config.toml
norm = "layernorm"
positions = "learned"
attn_scale = 0.125
parallel_block = false
init = "trunc"
init_std_o = 0.00517
warmup_steps = 200
MLP neurons of a small language model. Each row is named by its layer, matrix (up: input weights) and neuron, and shows model dimensions 48-175. Each number is 50 + 15 x the weight over its row's rms, rounded and kept within 0 to 99.
A block is one neuron, or neurons of one layer that tend to fire together. After each block is what it responds to, as a language model described it from the Wikipedia text at the highest values.

L2.up83:66 57 28 35 39 76 47 44 34 43 47 29 54 51 60 12 45 20 32 48 27 56 49 41 42 31 53 82 48 60 41 38 74 88 52 45 56 37 33 50 44 38 66 68 32 68 41 30 50 45 47 39 63 76 46 34 57 49 50 34 49 77 54 51 32 64 57 40 75 43 51 46 25 36 71 36 55 70 42 70 50 49 44 41 35 66 64 42 58 33 44 51 55 48 56 69 43 69 47 67 67 41 76 46 50 65 73 40 48 61 84 32 57 62 40 46 21 47 37 63 58 44 62 48 50 37 65 61
L2.up124:44 50 51 40 48 53 33 63 29 73 33 50 55 49 44 48 45 47 50 54 78 58 82 36 67 33 43 63 46 42 19 66 70 69 47 68 56 36 72 31 55 36 35 49 61 38 43 72 55 24 40 40 53 39 49 54 40 47 77 53 54 45 71 37 43 63 59 50 50 34 60 57 19 34 91 54 55 40 37 41 60 55 60 71 52 36 63 48 35 61 52 51 54 35 57 42 57 36 50 75 51 93 50 73 49 08 34 53 45 68 63 39 76 43 38 53 71 48 44 47 42 50 23 63 63 22 52 73
L2.up228:40 50 81 45 40 50 58 50 57 35 25 52 60 59 42 81 53 50 71 59 42 46 75 51 22 51 43 49 54 67 60 44 36 68 21 36 41 58 45 47 42 68 51 39 59 41 20 59 79 57 49 86 59 36 50 43 49 27 62 60 34 25 45 36 54 47 53 23 54 55 02 61 55 49 71 64 60 55 50 61 45 57 28 55 45 38 53 48 59 57 35 47 62 73 71 65 44 16 79 44 44 50 71 34 33 70 55 31 54 31 69 41 50 59 46 60 64 55 70 53 32 46 37 81 49 46 65 50
L2.up311:47 45 66 49 82 44 59 70 57 38 52 29 41 75 41 57 46 38 64 50 70 54 57 53 36 37 45 30 43 75 33 49 30 76 35 38 66 71 46 75 61 57 39 52 57 63 32 48 74 65 57 75 89 61 50 51 55 65 50 54 33 62 58 08 57 43 55 67 57 32 50 50 32 60 44 22 41 55 70 57 42 73 59 40 34 42 55 56 53 29 62 58 69 57 26 50 55 39 57 46 50 71 40 26 49 49 60 49 59 55 44 60 32 81 27 41 37 38 57 70 42 47 56 54 78 43 45 54
L2.up348:46 62 35 31 36 81 14 46 55 77 73 57 49 42 59 61 55 54 59 40 61 42 57 20 46 37 22 70 60 51 30 48 47 34 52 49 64 56 62 46 55 44 64 59 21 33 37 75 57 38 46 52 60 57 43 46 65 42 50 57 66 47 49 36 56 24 51 52 41 54 37 40 51 69 73 44 25 35 40 20 43 60 45 82 74 43 59 73 42 76 40 22 66 51 37 62 49 42 51 50 76 39 77 63 62 55 71 62 23 62 46 58 50 34 35 51 37 74 57 72 54 33 31 48 32 36 28 57
L2.up383:54 52 56 43 43 42 49 48 67 42 50 00 52 35 52 52 63 38 63 60 55 65 56 67 48 60 67 45 39 50 61 35 33 59 45 32 57 51 57 61 52 51 34 54 58 71 30 61 45 54 42 33 52 49 50 57 64 45 43 42 52 42 49 54 39 63 63 55 67 76 56 36 66 30 19 43 73 55 35 67 59 46 51 32 19 42 54 67 73 40 63 54 67 71 46 71 40 68 54 36 56 54 53 27 00 41 41 33 61 27 37 39 63 45 70 38 37 33 42 55 35 34 48 25 63 22 54 53
L2.up421:44 48 60 26 61 43 41 60 37 33 50 42 34 34 58 35 75 47 31 23 61 55 46 79 34 34 31 44 39 78 59 41 54 70 31 29 42 49 32 82 63 54 36 76 52 31 47 44 57 50 51 53 58 75 39 61 62 54 71 80 40 48 43 24 60 39 39 48 52 48 59 42 43 40 54 63 40 42 37 54 57 42 47 17 27 51 57 52 69 36 47 45 66 51 17 69 49 54 58 48 70 52 33 35 21 32 47 31 60 38 60 65 47 68 88 57 42 68 73 54 49 44 48 91 57 27 54 65
L2.up452:40 52 44 21 54 77 26 58 52 49 48 41 35 60 48 72 41 38 59 85 61 62 36 51 47 37 67 48 19 57 62 45 49 66 33 53 20 47 44 53 87 60 65 51 53 71 27 49 47 52 61 67 59 53 32 67 48 39 77 42 34 52 55 36 77 26 78 52 56 25 66 56 49 74 52 37 56 49 44 60 14 78 43 51 62 49 57 54 34 36 52 41 87 55 40 56 41 34 72 50 66 37 42 64 40 47 25 14 48 58 54 70 54 70 67 34 62 18 65 47 56 43 44 48 42 49 49 51
L2.up454:62 73 64 29 36 51 44 49 77 43 42 60 22 55 44 71 44 18 68 55 53 61 76 62 45 19 64 67 45 50 51 34 46 19 71 61 53 41 54 40 54 44 67 59 73 29 66 62 34 39 40 38 75 55 61 68 40 66 63 50 47 74 68 56 21 47 46 41 51 62 60 82 38 19 56 74 53 47 54 38 35 28 28 50 70 26 55 24 51 28 46 64 61 27 58 45 40 31 38 57 50 60 40 43 44 60 55 49 47 48 19 53 70 40 71 55 35 42 56 47 64 57 34 37 42 36 48 44
L2.up483:65 54 34 40 50 53 58 48 61 44 19 16 55 57 56 60 37 34 60 50 51 61 64 38 57 24 40 74 57 39 24 33 50 36 52 52 51 54 21 68 62 36 33 38 49 70 65 53 43 25 27 20 23 11 62 57 64 48 58 51 35 51 57 55 73 67 51 64 65 25 42 71 49 60 72 41 17 63 37 58 44 70 44 48 43 45 61 19 50 47 45 44 46 42 41 35 52 45 47 51 91 56 60 62 55 49 73 54 25 45 39 59 41 74 41 52 65 45 26 31 61 69 64 67 68 67 49 49
L2.up564:53 58 49 23 61 32 23 82 55 34 30 37 39 58 58 49 38 42 70 36 55 55 48 40 53 50 41 29 57 47 52 39 62 65 20 49 47 54 26 87 64 57 76 66 58 51 68 41 56 47 63 46 44 33 56 66 34 42 61 63 56 65 51 19 69 62 85 65 62 34 51 70 04 39 41 48 40 30 71 68 64 48 52 59 88 45 43 53 50 47 53 55 64 73 31 31 50 22 58 69 52 38 38 44 56 29 48 52 30 52 29 75 53 69 46 51 77 23 43 72 42 73 29 47 60 47 37 71
L2.up628:63 47 45 26 78 56 51 51 60 50 38 56 35 21 65 39 32 61 44 72 36 45 90 48 49 39 39 59 31 45 33 42 55 47 59 38 73 50 64 38 65 45 31 74 57 34 78 49 63 31 51 28 69 36 53 49 45 36 49 44 74 46 77 65 41 66 35 45 53 42 67 42 30 36 77 34 23 65 45 63 43 47 73 56 63 64 70 47 56 33 40 54 61 29 43 43 50 38 36 78 73 69 73 46 61 39 38 70 24 35 38 58 50 41 58 51 44 40 22 61 71 59 48 36 38 53 40 54
L2.up654:19 47 56 41 50 27 21 49 40 66 74 58 42 29 19 40 62 76 60 47 92 36 78 36 26 17 43 70 61 34 58 53 34 81 54 48 21 60 27 65 59 43 52 53 74 29 77 48 50 34 42 38 52 56 42 66 38 29 54 47 59 41 74 22 42 19 55 42 52 45 40 60 46 52 72 57 57 34 22 60 48 56 40 45 66 52 64 58 54 51 42 52 60 49 43 43 33 49 71 60 51 66 27 46 72 52 56 51 56 68 55 50 58 53 51 31 51 49 30 71 36 57 40 76 39 29 40 60
L2.up717:48 50 63 53 54 67 43 73 31 78 51 30 57 55 48 45 10 57 36 62 24 57 41 77 32 34 29 58 33 57 47 41 41 45 48 50 59 46 62 46 11 38 60 57 72 60 57 21 45 36 42 65 53 75 34 83 21 59 55 54 42 59 34 56 45 39 48 54 43 52 66 28 54 61 60 59 41 56 51 67 53 34 55 71 73 51 57 63 62 36 49 57 89 48 37 29 32 62 58 63 62 54 62 45 20 39 64 37 43 25 59 51 21 44 45 47 45 47 65 41 53 53 51 89 57 31 58 45
L2.up727:39 45 44 56 59 55 50 26 45 36 66 45 42 44 33 31 72 50 33 71 32 41 59 72 54 59 36 48 59 80 75 47 41 70 48 47 68 46 40 66 56 83 31 61 52 36 31 61 52 54 10 47 64 51 32 70 38 56 42 50 47 33 73 48 42 62 36 32 37 47 72 46 60 55 35 46 60 35 57 51 48 46 25 68 48 60 53 67 76 24 74 24 68 24 64 60 44 49 33 36 49 41 48 61 37 35 54 56 73 59 71 41 56 66 47 39 44 53 52 67 83 48 43 76 88 00 41 55
L2.up729:63 63 28 28 55 47 56 07 56 66 64 44 12 59 49 45 53 35 39 60 67 30 68 41 63 34 12 39 53 33 45 57 21 53 46 45 49 29 33 63 43 34 31 56 59 67 63 66 48 31 42 28 49 58 37 60 39 72 54 54 39 47 49 20 62 69 58 58 43 73 37 70 36 62 64 64 38 45 50 52 20 40 44 43 56 56 42 53 66 65 45 42 82 40 34 38 55 40 39 51 85 38 38 40 60 89 46 62 55 55 59 59 46 67 65 14 34 70 57 66 56 62 52 48 86 33 41 58
Opening == or === markup of a new section heading after a blank line, as in ==History==, ===Stage 4===, plus the blank-line breaks that end lists or tables.

L7.up152:30 52 79 27 37 64 55 32 53 36 50 60 49 78 59 56 77 69 30 37 65 63 55 47 55 65 52 57 67 57 75 66 54 53 35 21 31 51 34 22 59 28 51 54 19 65 62 75 41 54 61 57 43 88 39 43 41 49 34 54 64 60 41 64 61 24 52 37 48 30 69 36 48 51 56 55 93 35 64 31 56 47 58 50 55 34 43 47 32 37 27 34 68 64 65 57 30 94 38 55 38 62 56 60 21 66 58 52 70 48 38 44 47 63 42 76 61 55 41 55 70 37 58 58 43 16 51 39
L7.up193:42 49 53 67 48 31 56 52 39 46 36 20 54 24 34 58 24 35 57 48 53 59 53 41 39 61 36 23 16 39 59 33 48 38 47 55 47 62 73 37 44 44 23 34 38 21 54 58 76 69 60 29 26 36 66 29 48 28 64 65 35 44 67 43 41 71 49 39 48 64 64 45 07 46 68 53 75 86 53 69 47 30 64 43 72 59 40 37 61 64 66 58 39 47 36 65 57 74 43 46 35 54 66 66 75 40 39 29 75 35 34 75 68 44 40 61 45 33 29 63 58 65 51 61 57 44 81 52
L7.up269:50 54 43 64 52 48 49 39 46 47 53 57 55 47 51 57 54 44 22 80 57 60 47 63 54 58 49 54 83 44 63 37 71 54 59 51 53 45 46 38 14 45 29 62 32 49 65 74 63 59 40 54 60 35 46 33 60 69 45 35 64 50 35 66 34 40 82 40 34 51 48 60 59 48 26 61 40 87 59 54 39 56 40 25 70 68 20 47 34 57 68 34 43 70 58 55 45 46 86 44 31 78 55 55 59 31 59 24 58 53 69 61 52 60 53 46 51 67 52 27 75 56 48 02 74 35 35 26
L7.up519:24 52 42 39 64 75 39 78 50 43 54 56 57 37 51 64 83 44 31 43 78 60 32 28 37 65 35 77 73 55 54 55 63 75 37 47 49 76 38 44 29 39 55 34 44 54 48 43 66 70 44 61 48 54 61 53 32 33 33 23 23 55 38 45 57 58 24 50 44 45 55 56 49 72 71 62 25 80 33 56 40 53 46 43 57 42 57 56 38 38 49 52 56 66 38 34 47 65 43 53 44 46 80 60 53 29 51 52 30 80 81 58 59 47 46 51 60 23 78 79 79 70 42 57 32 46 47 51
Fires on a lone opening letter piece of a longer word, mostly "f" (f-ifth, f-urniture, f-estivals), sometimes "b", "p", "pl" (b-oat, p-athways).

L2.up7:49 50 30 72 66 35 48 75 34 72 34 57 41 44 47 72 40 27 57 63 47 86 40 67 14 21 39 59 69 63 40 50 42 41 37 47 42 34 68 52 50 65 61 43 46 44 15 35 70 70 19 66 59 46 57 67 76 42 21 35 62 37 28 30 46 53 37 56 31 47 59 55 58 46 21 31 49 77 64 55 51 31 58 44 59 41 34 60 58 36 60 67 56 26 39 59 67 45 38 51 28 49 41 41 48 55 52 38 29 84 64 69 40 50 55 41 62 47 47 62 75 63 55 43 59 58 47 48
L2.up11:46 11 62 36 56 61 54 86 38 79 75 62 55 35 65 57 50 68 60 40 51 56 36 33 39 50 64 74 46 21 59 22 28 73 72 33 62 36 54 24 51 46 56 29 66 54 44 25 51 50 70 59 25 42 75 73 45 50 54 50 66 53 33 29 36 40 42 42 50 52 59 54 65 40 69 38 12 38 37 41 43 37 52 56 47 49 53 24 59 42 27 84 73 51 28 59 67 57 43 58 57 43 36 39 77 35 34 30 48 33 50 71 32 58 55 53 51 58 38 67 25 41 58 55 46 54 49 63
L2.up62:57 51 46 48 35 52 30 52 72 53 53 45 59 56 22 47 60 21 53 44 42 29 51 57 29 53 68 18 44 59 34 50 13 61 40 37 60 48 46 45 49 67 48 33 40 53 50 52 37 55 55 78 33 64 67 58 62 47 67 67 77 58 53 60 47 60 58 45 54 63 71 21 71 44 50 16 51 65 59 33 47 67 43 76 63 56 56 32 45 38 42 47 38 67 53 49 38 36 57 39 57 57 50 65 35 32 63 50 46 42 39 76 21 50 40 43 48 53 36 69 55 28 22 58 62 53 51 38
L2.up136:37 37 37 60 52 63 49 37 43 56 63 83 70 57 31 63 60 49 32 37 44 72 28 37 55 53 49 50 46 29 64 58 48 75 45 37 78 65 52 59 57 65 43 60 76 40 67 36 61 40 75 79 62 40 61 67 64 39 48 75 63 80 49 55 57 60 44 72 82 65 44 30 48 44 66 60 27 64 69 76 65 41 36 41 31 49 51 32 55 67 29 36 44 35 45 66 52 52 31 29 62 41 17 50 45 30 47 19 41 53 37 48 39 45 41 42 54 55 51 82 30 46 39 75 35 56 56 42
L2.up180:45 57 20 50 59 29 38 43 67 60 66 41 21 72 49 34 54 45 82 49 45 74 23 63 48 58 44 44 48 78 53 34 59 71 25 38 41 47 29 57 47 38 39 22 80 54 52 65 32 32 47 54 55 37 66 50 67 47 38 65 53 58 68 73 80 41 39 83 61 73 54 46 35 36 51 70 42 56 47 80 63 74 62 45 37 36 65 40 57 49 26 30 51 28 56 38 52 47 53 45 29 37 49 26 72 47 73 56 34 41 21 70 34 52 49 57 66 61 42 86 38 34 39 81 42 59 33 66
L2.up197:53 50 61 55 26 73 46 42 57 60 37 39 35 29 65 53 67 41 35 49 58 82 62 29 44 73 40 57 73 58 57 63 22 40 94 40 53 43 22 41 42 49 21 36 71 34 40 51 38 38 73 93 46 43 67 67 75 46 58 36 48 58 48 32 48 82 54 40 78 55 28 50 49 49 43 18 30 31 45 37 55 64 50 50 40 69 33 79 52 54 71 63 56 76 62 64 34 50 59 40 40 57 75 68 69 20 47 48 37 37 54 67 55 43 69 31 51 39 60 76 37 41 46 23 74 61 61 63
L2.up229:34 32 33 74 28 46 43 37 47 62 53 42 71 61 44 49 66 31 34 56 38 62 39 35 28 29 45 81 56 61 59 52 29 59 36 53 66 37 53 47 76 33 81 43 36 55 44 36 54 30 57 53 33 42 43 35 43 50 42 64 36 66 50 85 70 72 48 73 67 31 47 63 67 64 57 69 45 60 89 68 44 58 25 45 23 89 49 26 57 50 55 64 37 30 42 73 55 50 52 52 35 78 45 44 21 42 49 35 39 70 44 55 44 52 36 29 58 43 18 54 60 51 79 56 63 55 46 57
L2.up399:16 30 40 37 73 46 59 46 35 43 34 76 37 32 56 60 49 43 39 35 63 56 54 63 55 60 45 67 65 45 57 66 40 54 73 62 39 54 27 60 28 50 60 53 36 39 50 55 31 69 38 67 61 65 08 45 38 53 48 59 47 45 50 68 45 88 38 56 44 48 51 37 44 76 71 07 47 34 24 73 41 33 50 57 44 62 37 76 61 37 52 56 56 46 41 40 60 74 31 56 43 41 47 40 59 27 41 69 65 50 37 58 50 84 21 19 60 29 38 57 29 39 66 50 79 61 67 54
L2.up436:40 47 40 62 69 33 58 45 62 60 66 60 30 61 42 42 71 55 63 64 33 38 48 51 50 54 43 58 71 48 37 44 33 61 45 43 18 13 54 50 40 76 61 45 55 53 35 49 36 47 19 51 45 61 32 67 71 85 30 70 45 66 61 20 53 68 46 65 44 46 64 61 49 25 36 23 33 44 59 69 43 48 42 39 44 52 30 79 62 27 71 54 19 12 60 88 64 56 58 57 37 52 39 64 74 16 71 39 53 58 63 73 30 42 63 13 28 58 38 68 40 45 47 35 57 43 16 46
L2.up465:39 37 51 48 48 25 20 28 52 65 59 72 30 66 45 44 44 47 64 37 68 42 65 58 42 53 75 53 65 66 27 69 76 63 73 34 36 34 45 58 61 75 52 37 20 57 41 52 67 38 59 56 51 56 49 44 64 57 48 46 58 57 71 61 53 41 41 49 58 59 40 25 58 72 66 50 42 27 50 53 66 34 41 69 40 36 54 67 31 74 29 66 66 51 42 41 43 60 66 64 35 12 56 55 48 44 52 52 54 51 36 68 67 29 58 37 53 58 36 83 30 64 53 23 72 53 19 52
L2.up501:24 13 49 54 67 64 69 46 40 58 66 77 79 66 53 33 39 37 45 35 62 32 59 28 68 59 24 39 37 78 51 64 61 50 49 59 41 39 66 72 56 73 42 66 41 51 33 44 50 44 63 39 55 48 61 50 79 73 32 52 37 50 91 66 53 51 56 47 29 35 66 62 34 51 22 36 59 46 51 61 33 63 42 70 52 41 48 31 40 65 33 64 49 41 55 57 64 35 52 26 59 41 34 35 45 32 45 65 43 64 38 45 46 16 31 70 28 44 53 60 70 65 32 71 49 27 15 72
L2.up545:31 69 59 39 74 56 72 49 55 69 30 43 64 39 47 41 58 47 51 61 43 40 38 50 33 75 33 51 48 49 28 39 54 49 63 45 39 71 25 56 43 35 38 80 60 12 44 51 44 28 67 61 42 78 48 47 68 53 47 46 70 51 63 57 83 40 36 48 37 45 52 23 57 71 62 53 47 15 35 22 79 33 39 45 36 63 40 54 52 58 66 52 31 55 57 66 83 29 56 45 62 41 65 53 39 42 30 59 73 33 54 53 63 38 66 43 40 77 39 51 46 54 50 55 35 18 26 49
L2.up562:43 49 39 55 65 75 48 46 56 62 43 53 49 47 27 59 35 48 42 52 75 43 33 48 77 43 39 75 68 35 65 54 36 53 48 35 21 47 46 82 39 51 65 43 53 30 60 68 43 64 29 31 22 45 41 59 38 59 50 23 23 71 49 54 35 41 22 58 30 79 41 39 42 77 62 57 61 38 49 57 58 63 36 73 51 76 20 75 67 65 38 25 39 40 57 52 68 59 18 40 55 69 36 22 37 50 68 43 53 49 39 68 59 39 40 48 60 86 56 67 52 67 62 56 49 45 47 45
L2.up636:51 45 51 74 66 78 55 64 50 44 32 47 39 34 60 70 61 52 66 67 50 48 55 68 52 40 53 67 43 45 38 36 47 62 60 37 57 57 20 71 64 68 39 31 38 63 92 38 71 22 39 89 37 39 60 58 48 48 52 57 83 53 48 44 53 46 40 72 78 33 65 60 17 37 50 49 19 32 57 58 47 32 62 40 30 37 56 82 17 38 72 61 34 50 49 68 21 26 29 58 53 52 28 61 55 41 36 51 55 64 35 36 55 67 86 63 43 43 41 52 26 58 44 57 19 59 49 32
L2.up659:46 32 54 66 70 63 69 52 62 37 70 56 29 38 46 46 69 40 35 36 47 68 63 50 47 41 44 81 37 54 42 42 52 69 67 29 33 61 56 59 72 68 49 50 38 57 57 52 38 30 45 64 33 72 61 59 24 40 41 56 52 65 56 36 54 63 60 62 65 25 65 55 46 50 48 37 82 60 11 54 36 51 54 54 64 44 19 51 37 64 35 64 59 41 45 69 58 38 59 50 36 48 50 48 61 57 69 28 17 22 45 48 53 27 75 41 42 53 54 58 61 51 60 39 72 57 65 11
L2.up728:32 76 56 45 61 63 44 44 47 51 59 44 72 46 53 72 07 28 43 52 48 78 67 34 43 18 33 46 68 28 42 44 40 49 46 29 60 53 79 60 52 31 76 40 54 31 35 62 42 37 72 34 57 18 59 29 61 64 27 37 40 23 32 34 45 48 53 49 72 42 39 28 42 63 53 40 43 71 64 43 52 59 19 37 67 32 51 54 54 48 47 57 91 61 50 49 57 58 20 31 68 40 49 61 49 20 47 49 71 46 64 64 34 73 52 12 62 47 63 51 40 39 52 60 39 41 83 57
Word-initial "ar/Ar" pieces (army, archipelago, archaeologist) and category adjectives or their suffixes, e.g. Russian, social, political, racial, National.

L11.up260:14 68 39 26 59 37 38 59 56 53 46 63 66 43 56 57 24 73 53 55 77 53 34 31 62 31 58 42 67 50 63 42 40 67 70 33 49 86 55 66 57 65 51 65 33 59 41 18 47 44 59 39 41 47 37 56 43 36 55 82 52 71 58 59 82 29 80 54 77 48 51 39 44 60 66 00 63 81 80 62 54 39 42 48 20 26 51 31 34 50 48 58 39 59 62 59 55 57 41 57 65 27 57 53 62 37 57 44 51 28 41 55 29 38 52 23 55 64 31 64 62 38 49 70 56 48 40 57
Word-final adjective suffixes and possessives (their, its, 's) right before the noun they modify, e.g. Init-ial, relig-ious, strateg-ic, their majority.